config.toml
d_model = 192
head_dim = 64
norm = "rmsnorm"
positions = "rope"
rope_base = 10000.0
qk_norm = false
attn_scale = 0.125
init = "uniform"
init_std_o = 0.0
decay_fraction = 0.464
decay_shape = "linear"
seq_len = 256
doc_mask = true
dataset = "wikipedia_en"
MLP neurons of a small language model. Each row is named by its layer, matrix (gate and up: input weights) and neuron, and shows model dimensions 48-175. Each number is 500 + 40 x the weight over its row's rms, rounded and kept within 0 to 999. Numbers have three digits each. A neuron's up and down rows have the sign that makes its largest values positive.
Before each neuron's rows, "fires on" lists the tokens most often at its 100 highest values on Wikipedia text that the model never trained on.

fires on: ".", " by", "-", " (", " in"
L14.gate124:507536496588406459445449431469553505474527474489529548507486531470471491468541427521558499531471546552506508543501499424444555489458502503509477492574512531463421483494520520511527509575556463528555459484521539483510436439536512506425541550513525386510479508493467491467516501493538501531429465532477483494509539550474524470427483467431474498522506551496495515551438490496525513565483
L14.up124:524484477545452515574458518474468486525486481473499505476505506499470534496522439470395521458460530459519550490427517531453512521530494453553516523539504537535438484407557543439414483545537495559505469539568584487477450558541517424531493543491445437501441543497502548504542440410477541564538481436432487518494562487478515471579461456455507470422539523575546541458481540442491510528481

fires on: "g", "i", "b", "n", " f", "l"
L7.gate353:506505477447448480488471551556447462523484518484454490516541430555475528451498537492465484395499460532538439535503465476429455508514443503513496505506524493497495466484395543499456525520452461386481487518527573511579537485463492446432455467510513522490508473477505424541498445431535486450493448521494463461497425558552432469466503515586523462453459531532471536528482563529522494555523
L7.up353:537484474487496499527519488423540492393568523493508458490455561483490515531506499508538510496486556529481460436533463456456513522557415543561506517447482471527505466539449426500435445423485563507480514487505591477552445498527434451471524490477523494447469532470506449557545504445509540556592522490452533502510476504516420485528519545589521448472504502572474495468514543443479501490421

fires on: " fav", " char", "mer", " phys", " polit", " spe"
L4.gate501:482557429523444521527419531485474513489428483424526473452510547492565451446547479482540485533525529499546480438478497545502532525509438463549464519533505470461426511496577433481509529484527426452455563498517528446466518506452575499521447506466494535497424456540508541460524449477433466598564508511500480441541487550584489410493551447486498502460459447505447562504510469460521520448525
L4.up501:536528533481539479478413490522456547496487529446509479558513487517518427462483534527555463542607536471499493472489540551519501540577561467521482513544516453522454490558531486550433459499482525453561448476547562495531501527470560488463520451424529506545533443525511560506498524547412508458468511546471445507501442581470485508458501548527503614529515493513443533491486529563519572515532

fires on: "-", "ant", "per", "le", "ic", "he"
L7.gate200:463534400536479524539523417483527568478430497485474531487533495483504506541524487453494486486459496487556532479533458583484490476484500534449424508494543473556443581517530481484524549545498538583494488527474508550505487516536421535424458474433427463464516440521464519472539475435503463537510517456526466498551532486488456447513477525513465491535444457507551499462529535450482534513524
L7.up200:548530514490559485517441496540570475546453468439440487557522542521465519470537539531536488501536477548558461484401526476551500482497409544433534489425505468452489483472499508478491493567515504456477509496597496477494536448458548530471417420500420442447605516585517486557570518521498516495484494551513437498472434483516459457500412519436551467521537470479534457525495495444503535477525

fires on: " |", " in", " of"
L11.gate410:507494462508504602477516526440458532508585493595543511497524501508477502482516442452520518481417530610536542449485532549479620551498482462529490472484517510477435464428510577523524545507416462498477499507451473526462513491503567467547508501501492414484514493481499499500560450490513477565443544471543504514464485487511524521522468458546478481517472452513473419496512442422489511535452
L11.up410:484499531420480501459480451487478520492585503414576508575426472397461552518514483542501548541515456507451434464472475471500498514513480543549442434511508477482505509522451508568500507515535536445518505471538492454511453475484513598489564495453524520513523523484552499554564420523455599518508523513452493482463523475551434459510429588487500521557479486451457436506478480511492555502451

fires on: "or", "n", " died", " death", "an", "ur"
L10.gate391:539453509482472527440551447455501470502570520530467434553485493445568439452528538454488511504467530499559445518462485524456450465532475534569482526493445484568401464461533499467466493559554486455475450502521476502487430507528519564454588522422523473438531464493488471535485522456442531518455484505539479466481512556531514476507498446487538528472461550477424476473499510507565439457490
L10.up391:471504456515450452502564520474485534494423522515497481545444417454403472468509400481516550478531540487481570511527494511479518554524451514593505532556413496483485467522559480480466555517461497458501500507504579431468507495526496508499560508554456454526479485498537451565496573519392507476544460448464475471516518452466515468499511560496492484530518538517554521533560492465557495475510

fires on: " A", "A", " For", " Res", " Sh", " L"
L4.gate95:522518492548504542535475485488506590511513443499503523525473613525452475526498514533443414404494476596555521501455479539493474430502504533505480475464531449470527589559516501509545540499472473535461471484571430504465499466501446508449511514492564498514488548544522467549482517414459425493482543592484425452496444511532450465558472492545512495439496472482479507533543534421575448531576
L4.up95:563452415546522455468456544462480465586524540467494500520506468585475485550453467453508497535552407585575503453555421510513528456556553453447460533467465522531584515495476523480559502514525494478471490478459428465526503483465523522494583461518431485523576497544551535525507526524513407534473533454470459540476522458544497478539469569570435517486467519487544432538568541488518550450515

fires on: " exp", "p", "ens", "s", " res"
L10.gate375:455522461465505509428511497513525540417492479525533478396465528468545527522425526478465563501466555494520524531493481556518389466509522496488445521459515526517459487435509507504568494446501543543507563538460527515514472502402571461437574463562574513500483476514507537469472454454464423443570504491483553482455460496543500465523451514541603528481496546475535461558541536489505451544541
L10.up375:455516512483453539475462478539521493549481483453456518521465551518520443543479509497535519394538520483520538519460506503473534443518477461526527477562502458502522514516498556458502486526477516488466548511594514565514486546469481509501525551450534501529504486452504574533457513516553494565481503573490478499508475567498523416402497451468546528499447534492587534531431538520562543465486

fires on: "it", "ol", "b", "end", "mb", "B"
L7.gate481:440552547597485512449551487563475446504480468520526483512440507523468474473427466479442530491534486477413465494495558580488496512456439467461552498507475517469514569471507516536602443561542465506470429436520432470500431508469468482444512537448481511552506431524526490515425461509518493436434467497475451503464447506445512490524516460489493501424534527410453441508497484533495481524521
L7.up481:437545484498518520477493559536502468480539539564485531462499474523450504532472466472531476468535441471464510502501547502431560455466469414551533465523479513467503442509521510477516532585519482430581515484485409462484442492532505433489484514513541498465574482434508491522501486514461560488568465479478472435492518500490520446472524601392537529522501492537481429486442434554485479459485

fires on: "ed", "e", "s", "t", "st"
L4.gate51:546470492539497491434556466539453474565545463466484536469441596522507528453562424513554501503480463516620474498510543503441512492494473484523492479480558502506474507474460536508482491463444495480584538490470563488452563463542542503462438531490526525481480483542475517562564419491444479465531449592500535466486494537511475486550548564452489474483476442543482515571526457563514518453427
L4.up51:471486516472501430415588523482456572537563510516541461453463560494497514544502505530523487482493408545517563527518416433470491523498458443482471469494486454464502547485463554468513493512435483499505585487511486459510541588462468470522480541455497493513515499435465468473471455387446460517518536527493422499468554494548497500485461467565432527558477500498541490518556476560539422530503

fires on: "l", "os", " –", "o", "ical", "ed"
L3.gate36:515483504429541587507469518472418522505432486539483459536474490434439492511490525469481479503521471467455564520505476493433515437482505479502489555510542467471484481530480576574550477476555516474512515454560519445465478503492461542444478461479495492425498563510451487517517442499499542516525452437445538488599509545510495513525444520398473476517494478531463471536495503504504441539475
L3.up36:549448514472510520404567498417520554462458529523561559530479495507458536487494557576546556468505464424524512492441500450463492417535445520435519490528515473477528513452445498514555525468529541530565533529504492420563466474476548510446471479540649532476469496461444531593484441483491495488498498451494513573545556493478544517467435577439510497506537483496455502529488523535528509443447

fires on: "an", "ad", "et", "ep", "a", "ed"
L4.gate86:493546521524438441489478489481477444671484449582488529495482515484507422452548536517536488496542485495522461522480514539534508530487582539515571561420442522481486537528450505434521505450553437529529410506522496488399553524514537535522565476598461453547534479506431485500524508524442456519469494473553568501518541488528489545519428488408503462512507509513507552456528515507457542462454
L4.up86:472449519490547546529512483543471587548555452544533478443476565500487494443471536526499556435519467433569518520445462534447456493551451532480525448530490512443516521496512413425499492497500513526492535486565468451479494464511508554527486500545523511493496522525519504459522488477501505527529559490497533552520429462481448534450587470495483481528609477489477535476566452458450499591517

fires on: " (", "\n", ",", "."
L12.gate147:448549522563454480553479531488546523462472519452504481572480575439495508496433465543477481505499554565513390553491575412503550451522578514492447487563523432485518547517560514474517470562502448462514504466507494445574458464518532429521493495502522497593455568526513532540502455451515435560513528490454552479521512582485525563462461487525520461502552438482515505494480517508545453460500
L12.up147:470468493501511498546538539505516508541474575487550549515509631450409433503447480468419472561509471495515466503477543478505522471515459526458531509539406527478552492536522532510513381569470478471498508507522490551524535553492524489548546495465489526532459491502525469548548460481488497547517523437508556483504539502508455464464443529456501471447518400484504569616506533415502491490486

fires on: "and", "ust", "i", " make", "medi", "or"
L3.gate34:556417487526518516566486543507537554528501476412505427491475482529485454486488496438496531413519527481484417528516478514449492523513480546551490463524501454526571454471479473517410515548453447530460434521546566508492526459600494535487467437496588508441536572450486450483517495466490578490535459506485504444492467526484556472502525476505503471578488481538493478522513543509470508450529
L3.up34:511530503484496531419488510449498526505418439442549489423428475529534417426508478502524501549507506473451506435563524543501439528495550492513458467527428475498468509483525466491484481442550459440457579475479511553519511503522537554521465508472469504515477443583483586463482477502525434498405454508519520445486446500498508501424552454516391510508449448533505487516522554482472507539511

fires on: " a", " an", "omm", "ush"
L6.gate3:558574479517460507486476472501505454459524478490491494512508516524524496497502506528525462543495519419551544559527540412474467453485554517443531532537491469530538553395561540510572496491544455490458508589482502518491535513436620538466521555516474544472595464531493500500505515437474473523521468435553487486507516583445501489480571423511471492574484504469506538525482536475453543543455
L6.up3:463454480517455518425498550530538476473549447483480475526521562485523558585440579481473481484458481431506491509491533516540514538536545563537540489461498472546450496456471530469477510404468505488410554513573587557520491491521436542545418490511455469436514530450480475528514507439488529510546485518515544536489501558476464525570475524505513539530546468483449502544490523440511535458510

fires on: "av", " sk", "anc", "og", "udd", " Sk"
L4.gate2:488526521488599525527508575525569411549482485441535503564546540552480454484504557526424461485542517426517522471461485581493412551470499503500575524521589551493544574457467512536498519483508567512465514475440495535489466433494515601558578452504507447482525457525489471492503509518562461569511457488516478536598499495506441493440487545495515425540487522491494532512486477482507528529484
L4.up2:460477510453476455505448526550517550524437466552567493521540567473518545578488613485488448510466463406533528484482462498550499451561513525464587416493512556450506565458472463472474457527494518564470482514461511485554489541431461545553424443463526490486583437485498493488473564487513498601480509561447458496509546552458515473464432504524522502534446497446547483516475515520527513528536

fires on: "g", "fl", "y", "en", "l", "us"
L3.gate352:464529556478484507483517509514430542483512513456469480496510485576527449507482550541536539484428570460526452526550463458457559456457458577450482504454524538512445536530482509455470495488440475562569523471559582437469507497448472456530525529521512572614472551456518425500529440444504529521521502448536485477561533473495516481481540541513511542525472552465485515532493589472535522468531
L3.up352:463464554503512449499525485545455546429551507573527442465475433493494486498543521469516558500508530549598467486479461509491441454521412532516452473512525531567491529480513595508504520501488507468505535460542542449515576486437492425505517519532497525578486517455444492523491460448503524517464531501523517512582541446538472489498485452531461535451454520449498501530470478454569566505503

fires on: " and", " most", " &", " All", "y", " to"
L4.gate324:504568471519452545543513550519520507489487436484499495482484528498581584514496519536537566485474449545492505531644481462503570456442482505464541472486463490496474486541545503427423542520457417475502454538448572482522540539514464492488468512488456574497519496436488479442548460493494468456464475459562507530536419513512512471482565504507513511503492530511526556556547491518569434459525
L4.up324:556463538503456551484462567548538459481481461438532486488528449515546574521445470501497500482484513573458485461562507475500524496458471500457497495460506516533455588559638543426473489492449456433552462485446505438465495529518459549486465524491520534537500516466511483513493469510448472477492543510588494510511400521509481553519530541543524506535503478510543516553468517528548483527551

fires on: "-", "b", "oice", "tern", "ik", "."
L6.gate73:490549453472510527464484474436492492486491453459501465433472502401513526439520511510501498472500491459450520527491528502447453438493508495466455566545540455494558494524470495512444465543500537496458529535516518465546574476499498474537560485540443533542420468495507535496555497470520456457457507479497468589499429526477465565517489495533477389478525525479494456535404529553546469459475
L6.up73:490474503484542422538425500460497488443492543500498534555498484459497484491462531531517508441574514604455467501514455468562545502479518524558494509458515461498511492510543504478564565579573519536479518444465444529436500544516539488506435490483515476525491529493494524511413508476492493505591468498456411480454538586439481527519437499448555508510536496509457440548544469491471489539487

fires on: " |", ",", " all", " and", " of"
L8.gate87:503544481495489508484481515518472513546472461479520532540534431550557505534551518498546490534442530412619530548491476513451568560451527518535549451475539520447508441527445471511571522482486484500511546469521552482555463542527498476474499511536474522524515512502492484482495556511508551533444476437518494481477485480511541451551468433478469535543507486532471445501498513437462470476460
L8.up87:487481544486533496454547504499487549572529513535538502457415535472496474534454421505511481496570505435508494460510495467535489480476459537530455489525496552505467521485435527507501558477539508550460512470524581424455438436535521495513526417531528523474428503449589515485577431578503475491347512540473470468525480599467566430473486496502512483436461480530463477524560451555493531535456

fires on: ".", " his", " a", "-", "est", "j"
L10.gate500:528565501568483462485497449559524463567525474486488540499578484469473496511516516529534544463528518552546455571521456470507484497431514534475561490523543601499508453498521526463517449507603497556560526477485499529553510600544486456451511537539494549496509545480419531543505502433455526510484520519502431462484512488552475508447508541596480462444475552515460433531480470541520517515462
L10.up500:520534555504469462527505453502467491560474496430479511499442492476547525490459541536546475444515484471487469538490466508495480542499533503584539457513498478565499462459468493496515489537445485563525525517474442490455520504447571513441490519516448472528445475434471532487484468480405452522536520461483446541505442505457478469518459466496465460565515552483486534621439522474520559584492

fires on: " Z", "as", "es", "s", "y", "e"
L7.gate172:495562558490449520530510531514581435456485461458482497533473483500453524449471524499481590488507472539501468470551490550541547472532437425494418551499447506500487486513424484513484537495488472476540540538458561492448480505537550478434464464534529483495556483481499471544567481437355499442466476481464533513519477556630496549544548447516507477481495480482515459473509478516517459485454
L7.up172:557484499452521499452492525459454487509547526514432506542547544477529450522514480495539417492539449529562601514536470557459509396529540499469457611535504532483530383522583452499437485547433490513543489483505512451499483560499471475573529510510568482542518551464473531489548455483459521508535484545521549564460478480558539529520496470520519412534505492517521520542528450496514460485506

fires on: " she", " that", "k", " it", "gh"
L7.gate428:441568461501551568511518510469542533461514457426522542482416462537580521579503484528539507508474526558502445536487455462463489535500533444508493585473550438533466481512585479542501502469500575571486503470507505540496501514404468495540479447523509499495519448474486481546504466455561550471454482467560472480453529581466580438497450535482480470480454476532401474541427467454527491531534
L7.up428:448486529447465479501549546524572519522486529499525546468523495479524538501458471457509557494525449535545474546528515477540491499541494511622440505496552507480538421441449509623447518530471528531521536570548492512510524555556497568477596468516499506487497497473449476550478462481573472536557540500514502462479489484453512558528463508533561421481525577465466545493436479503522503444553

fires on: "g", "M", "G", "C", "m", "us"
L10.gate177:554533540500496492538461499491427440549476546464421520506493543550483455567512551438519492469491515471513554493501458479495528523498440488543550514478506528502474482497485521475520561526414475480490480521468576527511497510476506507507539447500478548488528488549427494499483434433616420411490462471513543496431537519468407470529529482522492516530580495503510512472541540411546465461506
L10.up177:433471500461505499458547549569396527427503548457484487435551419489524485499553444475556506513525464538478488484472503538464465505522426462422550418476500484575504480484500546503473522504457494525426454494494486493563470479500490518554472511561552552532477491440518506492530420491548499465557531519490605503460509584447542488506535438525514501558517540490481508546432545439487566481599

fires on: "ed", "ind", "ing", "H", " h", "h"
L7.gate184:494497522537478504473511506450503562496515465426531601522502471464488593489502468511496511494552463437500460483508500451523512489481516440514497530471536544480456491485479499456574506501482573580519412506564491488537439498532500471483533493496639442537536546528517639509477460487478548490582571458486499424470485525548479498416530444519509465461518491486535468590530494451526519511526
L7.up184:534505448517434516561489443545526492397555476511495487477466513430480546503486527545505449513498497480503571510500482482554490455475459479470490485459441546548519500468561560565477511475477525516529461582535452493455455615497491489584587476507451507509459548463486473536486479566482432539476516481479565468503447584446481481488499446512466478519564461500414408492501441513498521485471

fires on: "id", "ic", "ent", "el", "atic"
L3.gate500:503475476473489415495480517498473512498477541477511469459485504480521584481552523484612558497519523510531444539603463495472517539494454472509449540492497527497527496513487444462498538483509498423543495566423513425474520474458528509559409524481389516460495505515572504470476472485585471476521484473532504515488478457437507512581559536483533515477473491399505555480435511488485527558508
L3.up500:468561524495477519528482526526562491471497512500546430446494572526489530478530534573469465463514561537519532498489469404483536412527485507499494512495426496555550449536439452474476565498532480450499534470535476470457493437544442518490507541439506486401526490478494504511469501532529477509467478517444483580446493496447521466461558542473561461432488405414566478529478487507521479544520

fires on: "et", "ar", "a", "s", " and", " of"
L7.gate364:439545589465441569494508525488462549506523464531537522528533507449522452488484553528478528457530524439459438489497530456576424576451567463456490513519433527541459450543510491506481516509497548473567475545537484526451479551528542520437492562508582528489513544559510464490557475437429474465535520495522530511514508495576497544509453542507522530478518585501431551543475480493510496489461
L7.up364:498520526498487501507521482449491560556488485484547514537530526559545500489501579459527427418613525472509535463565551561481482518558525522506560498509543547519483510542505438449465523488458497452559494450447523492533531468506581565483483487577512504437505551433579523480485511508516467485410527489546519551470535480517517461488478476408498493630511512526509538458546475425475581454525

fires on: " C", " G", " Sh", " L", " B", " Mon"
L8.gate199:546535501464522455564499547552528441567544502490503519565481538526567495564508558530447473453509460522563487466529566521529584524584539467488446488541499527518498458524473518501524447533398478430486475610507541477522536486450512508537596465489544500560473498578520527564481406482492481494471515550531444497517542478542450462532524550526515547509484488527571570553520493479525484471531
L8.up199:514477571425520490489436508474490444606532519530560535532514506504481516509436471466535500534530451553584482484448504558487523493548541474550447446472466521518505515441514552580560420521518457509519508451489544556510503526484457465477485516525545488404454447497489623506473457476490472465552448489502472516525456489498538513491593477536490526465538477486509528491542496476474501446508

fires on: ",", " and", "A"
L11.gate318:469543502450470467532570474527495517505572410471544479490467447555469472496495566537554501502463457485562478497558519478537501510534511486523617435539573476547531499493496487513523553472465555506461520474512511410511507519527513589448508500529394517418442455531471492488456486479485485481448539443554514567409508449535482476509482451525489462540455525477550477466522454503526437499528
L11.up318:535516451493501557552498565538478511458520505458509483421511548527453466548478468540538478524474479506517451483517445549544504422565483591522522520499458515507511521452481530492503556430527460552449556489548526493592415480524557533451534523449501504533472540488493481513551514428478514422484488487476438500455451475493466415473482511495482534476509443522485519566547478435520509498506

fires on: " to", " and", ","
L4.gate369:554508484495496556502440486492514431477543474492515484517445468515491474432481586559503517476466573564534520469546515486439469504446564502508568460588574520603446464449484479468447543530458457574516476483500531561547517494497535469480516514548498523518514470505461477454521443476451462489374566465521563527477450546493491554532508610549516555514509543496474503470462544546549460452557
L4.up369:533614478463531473469532526483466481521432491444489524489526428520530527512435540519502536531518430565548461527595476456535482534469523465504462495498563514525518548434575494526463493454461492568531570495476503481575519475464464511453513568493479497446473536545533462474510437486462480529504402494487505538552423538521469449520493458518556436522490515500490462467500496526483462486484

fires on: " to", " of", " against"
L11.gate352:497510465498491520501466498523457502404540544461477526481562511524481478512468464476435493541456486604441564423559484532517538535516447449513532487457509483465533476501546574469453505532503416467550473455473619447467512540451513511479503537441518456586483541490495504474473461481514429513469490476451534475539425527527523509494460558473445535586492436535493557476478434499594461476504
L11.up352:583383504466460433481499483487499463516498559463503457527510506513510484535454507509516530518577430502480475537486463433489528465504549484461573505482513447416461487448476485465521437551502505557519359502469541481548462499511465484523572500480508557436471539520478490504533460497523527464500438561579554526514405488570499480485451556504456503549505440521528465473483469472398475476508

fires on: " a", " after", " how", " an", " In", " The"
L7.gate499:497513573514533500506476473555498446446541511559453525543484541517458530407499463518503527456512519472570429493576558404507558510488552444540513455460434421570513565476492480483510481546472482536477523440526571550422470461511491465507523548520508535519468489466532511527443520493503487508504479471481470508505449554450494516523518516558517478459505490513444444574495470487507573469490
L7.up499:552503522502543519507484487469534461489537489517494482460562487543467539583520548470491488403528508515505508463505456443493503502546452484449448396459439465463526462464528520429415526489433439488470533505589533463557458513489557564542519494465478528456510508475474477563544513432489559464578372442478536485512490517511537487559509487467521490597531508500523502508566555454486511516527

fires on: "-", "–", "tern", "in"
L7.gate479:504535472568477510504498540537446514477482405506443481446535465418486461428452514418497495476417506495558512479507504529481460526421497552531525486445506472438548461441491538476516468547534474574441512558504550461530486553462476463511540519464526463550489496530539477489505444445518570447448512471453461472458476411428473523505404554560489460510514503449553507529473597546531467565467
L7.up479:516527466451605461469579456483477553509512485471512501542474553486487462526458514462525476474524527586464569512499502555486512502501488534467463506516531455507577545470529538512440481488500476518485462488441441550526546589497520466517450442536519463480505500545528406527557523499482563496494542515467579487527538514434472469458523552503607487560461523425513418549498542564578486542475

fires on: "ic", "ary", "ish", "ent", "ain", "al"
L3.gate49:506522491557542467476497498508499498604528465543435470457516464526541467506574536533516461583484492459538461511470422461457504576515495496511403458494506500473453508587490505462505541474530453483453462527430533497495547533505438507514473553494462502528468529573480474454505523476517517479556470529529477510471527492496525524511467545493600495562486474540520547557425413551460562532490
L3.up49:584503495574516570444559508528519431549522455491556475520500474584465492436569521553470466541442492472508464532486499511498498451505470513566497466453471584537445509544512593515438544422553478444458504540458534488471555459458449551552468528517429501461505553524502547463466523516594486447577489546520501506474507494425521502559522525536516551565461494474502506455491496559436559506510

fires on: "ed", "-", "and", ";", "d"
L7.gate340:493537502580408536511503451493541462503496483502523565480479500615516541497557511539394459514490558511566560503466591570456508515516476469489527537450528483468438419465463511556444426459548553502526505514489442503512494538514485527553538511535548487496607532492511559544558501481536548531475445457510592540428458468565474452569547490483497529480475507551481556502498482492509477474466
L7.up340:503586462534497538493465468459539501483460463531509530513512496580510516468575457555428426472549499470560504524474541505469473445487500508470469540489535465485485491483542417516463483460493487503536480478412520510571489459457485473553445548511606474522510554491513543454519459550484548481517521495554500564446496467544450474546534541460496445505487394492562473522463454436492564586517

fires on: " Cl", "ing", " Mor", " called", "end"
L4.gate438:488528453537499549529480403488473471418520546538482460523471511486481487512491534497508526489487505524491513533550514529592529505450520441543521513516532457491498444536523519423475527477485501493520440468507503511494507510438497459470504563421449496553530369518425501578537483513484455457510535552555482543468525527559568482507471443452484475468462548485545540508466521527459596407492
L4.up438:647521487535483543518508471575508545493418517473511507523470476487489490491434501482588498516541574494471517493524477434473490510550581497508572456510532473542517490531432508495523542499503455488502517549505463595530480474580527528553519470532456493534522484500601504525472482491527511453482414577510481574533515526510483445502523493490507565546552486550499535456521602440446518552537

fires on: " P", "p"
L10.gate255:475464458455488500476541472484475514513457477461435474456556502449520497449482524538471446551544488573513512538406479459500566505544475497505473474482560551533502534567505546516469449504449473553488543526522512517514503475510526451504503537434512469542459552485523606630466425509467528479496546465541531496353471478440499534555528533426553375471523421549453502513505508458480445490495
L10.up255:546448479571457581470462447510460427533512532576452546487515510500471560453557515559509462487451507551575503513478480521523449431510507503513514506501536467421515524464533498577496479435441519499504538555551497485515461437538497496454462506458427459501481441504560547484455439518437578585523493454464471517459452533485513572511470385510526485527544463553564483517540558500476470505447

fires on: " b", " f", " exp", "p", " prop", " em"
L11.gate282:503566491525461468521522565481557488461464530504434488492498482584490522525453477464605509445530523516521488461476554512483420495533508431544579517489466488522452465472454530509471543465525548544543488454499566565570458496434517523506480567518445444499581447503460489529457483538458501531504475468518507522460496458518531497437492504556593528391522422549509593529456528491549480493532
L11.up282:548518507490460550546570504473495514537438548428510507476520491556502459435432495521550442475484537518492508461478490498509448511513520479536491444511454544486593482521512485477428491514523471576471533454487564550486546553505583467482523516509540474424525445470423507566477573484462489500496471585514489513501456506471462516424473506484560487455478446527536513513531528563541542458442

fires on: "-", " un", " dis", "S", " re"
L13.gate292:437492512557456465490535529396457508490485453503524493579540490529552594464492474491512509522584416527494507515460490465454466488496512470485510515518470477535493494475483471432576558505487534497456537511599498572523481475428460471506574538509449513510440436486498467437524503518494476551463482530493472523456513523447527525500510472401502501414510554506466470489408551515486406500548
L13.up292:506501509536518525487495467494537500518521528479500525572502540523518494539523459457510506542505496429513544453409574516461445538578530500495465508457539470518463616489498448467482537521524520519417522517507519501496461461494410471412463533491461500511521482499527513544559484473412523541477447511503472558513449489592566497474512538462488474553575555487421441532533483453517453404476

fires on: " her", " his", " its", "pt", "est"
L4.gate357:442556502496524479522497491505522514538518509575433471476502523428527486456458481498462522474589470549486535571549555514504459512526536467579436517521540545559500430489524450515478500460465535537484485419450542497478514453517528469548557472543530558448478528476472570455482565415519533459508495517500481519558499588450505553442543514532530527452548507436477540434514504455447507385545
L4.up357:493469437545528540485554459542443523508582537509499507534510503462466581517495544505605568451486480418578525471503468482426532470496478504489471488477489532562503494574573532545477514519485517477555515545407471420536496501427458533582496530583481544526529412451521531549500513465505541489534474510437485483514479491539400435536486450502475512503472437485575513474485538502491475488542

fires on: "'", " a", "he", " his", "'s", " my"
L13.gate319:467455454543547476451503503431545507489536528489472486488595475547497581500506503553476509535547508531480521544500487491521519502521477503476541409481496510502454505551553509529408539493483508525515598456431529469483462513470467537507499475455529551523562551531511437576449453438548484448503501505513455527492543463526479583609519555547483479483524516497440542500538495427516524494435
L13.up319:499408530498493452508459452510609506452489463465505518513528496469485503468499524484502440372522493493501492560527519499477498598515498561481474401526538533523510426446437514509490535415372439491462580476493491481523453507469507525522456518511543509537479470405535504486448464476485522468553524470451546485459408577473569518527472556524488498496542535439534459544455505486541547510491

fires on: " P", " p", "P", "p"
L14.gate378:568513526496509547481497423453437524498446451489526537417459495462524510495434513510538536518449541506535498499456450406480490492506550512411514495454525412432531537525526543503501471570432517465499498523449569513516533431508521504461473538453501493542523464549511592471509520506416489502494456517524551555537507462444483474500522538486506486508526507564426512471451508414530473479564
L14.up378:470487442538486560425538492443435495540507495550458505505451528489504527493473507533556450550527501525577513499537539440550512442572502443496524508517500467478506448478481538507466469490461494470523524531504564412558507533492484523471542534504431488507567527529508582447539500493475524476539392498515529461557429448478515547517444463437489441480427513532525557404450504465505515489495

fires on: ".", "==", "[", "\n", " [", " d"
L14.gate301:513539539498501547516572531523508544537479491466516467507553548501491529546517474446510468496527525516502471537530544492510505500596477433488515445534499453576555507496543505491452455510531406476511564550517478478447498504479511568571491488511448511478498536573576507526482451530510490527492501521465548468515518563476438528574519560476475540522426487434473498497521468542588529521516
L14.up301:448584494442461494528523552518529496457407477550473471508515459451484469517489524477455412484495476527482457520453533462474489465541525450485469448514453533534587420507542461503421487529538508547489488535448525454546542512516531421534426493511455466452493486529538509507496460432478575554423509471522475475525543482537524491487363542460479472488527517513469498529437469506549528547528

fires on: "at", "ant", "ab"
L8.gate301:525502502519503534500474459570522480449467478496497456532526584482481506546492464507435471580515463528560516504585490459402464500484490525443473463553483524531530490486527484541483472426489539471457478561519538521549530461481407464494520460468448465400463430515472500506452428558570537474499506480514522459538581525431519453504547519460468487515503481487540475548449536491488505522477
L8.up301:478527543550490531522547552535559511515470484449493537524441515496490542504495505544599563544459524536531492525433495593526453585468502495473505600494450532452508456570449473461532436551475548571568462545544583521523518486499517503537437496444476487480511543509564478520476533539406510479529548458469499499421454515507511512472435504398473518563465524509539534517537485518564526485527

fires on: "-", " of", " the", "ation", "ing", " to"
L6.gate40:467591513463512507524467454494498503487488485507499468470545564561420522602450467501442494530513464560462483500542538499463474482466465514517524504442446510463498479477479527485457517488542510565435437584569547503461505465572501467498491509467506497487528540585462427451411497484448502492456401440503473556532468477531462495446448520470458469571530521493490468505517448571456468550477
L6.up40:516563461414478497545502443531585485566518540468487484520505489519466465494516487531489500483568527539448516536507437507524517474542492547614554522510507489495463466454542450573511523487444544438484536469509483563507482436549433504531540480528489568428527516490465498469452505460522499458472467555616497463428432550507465523468486486408522473489475457572540572479519499467470473473548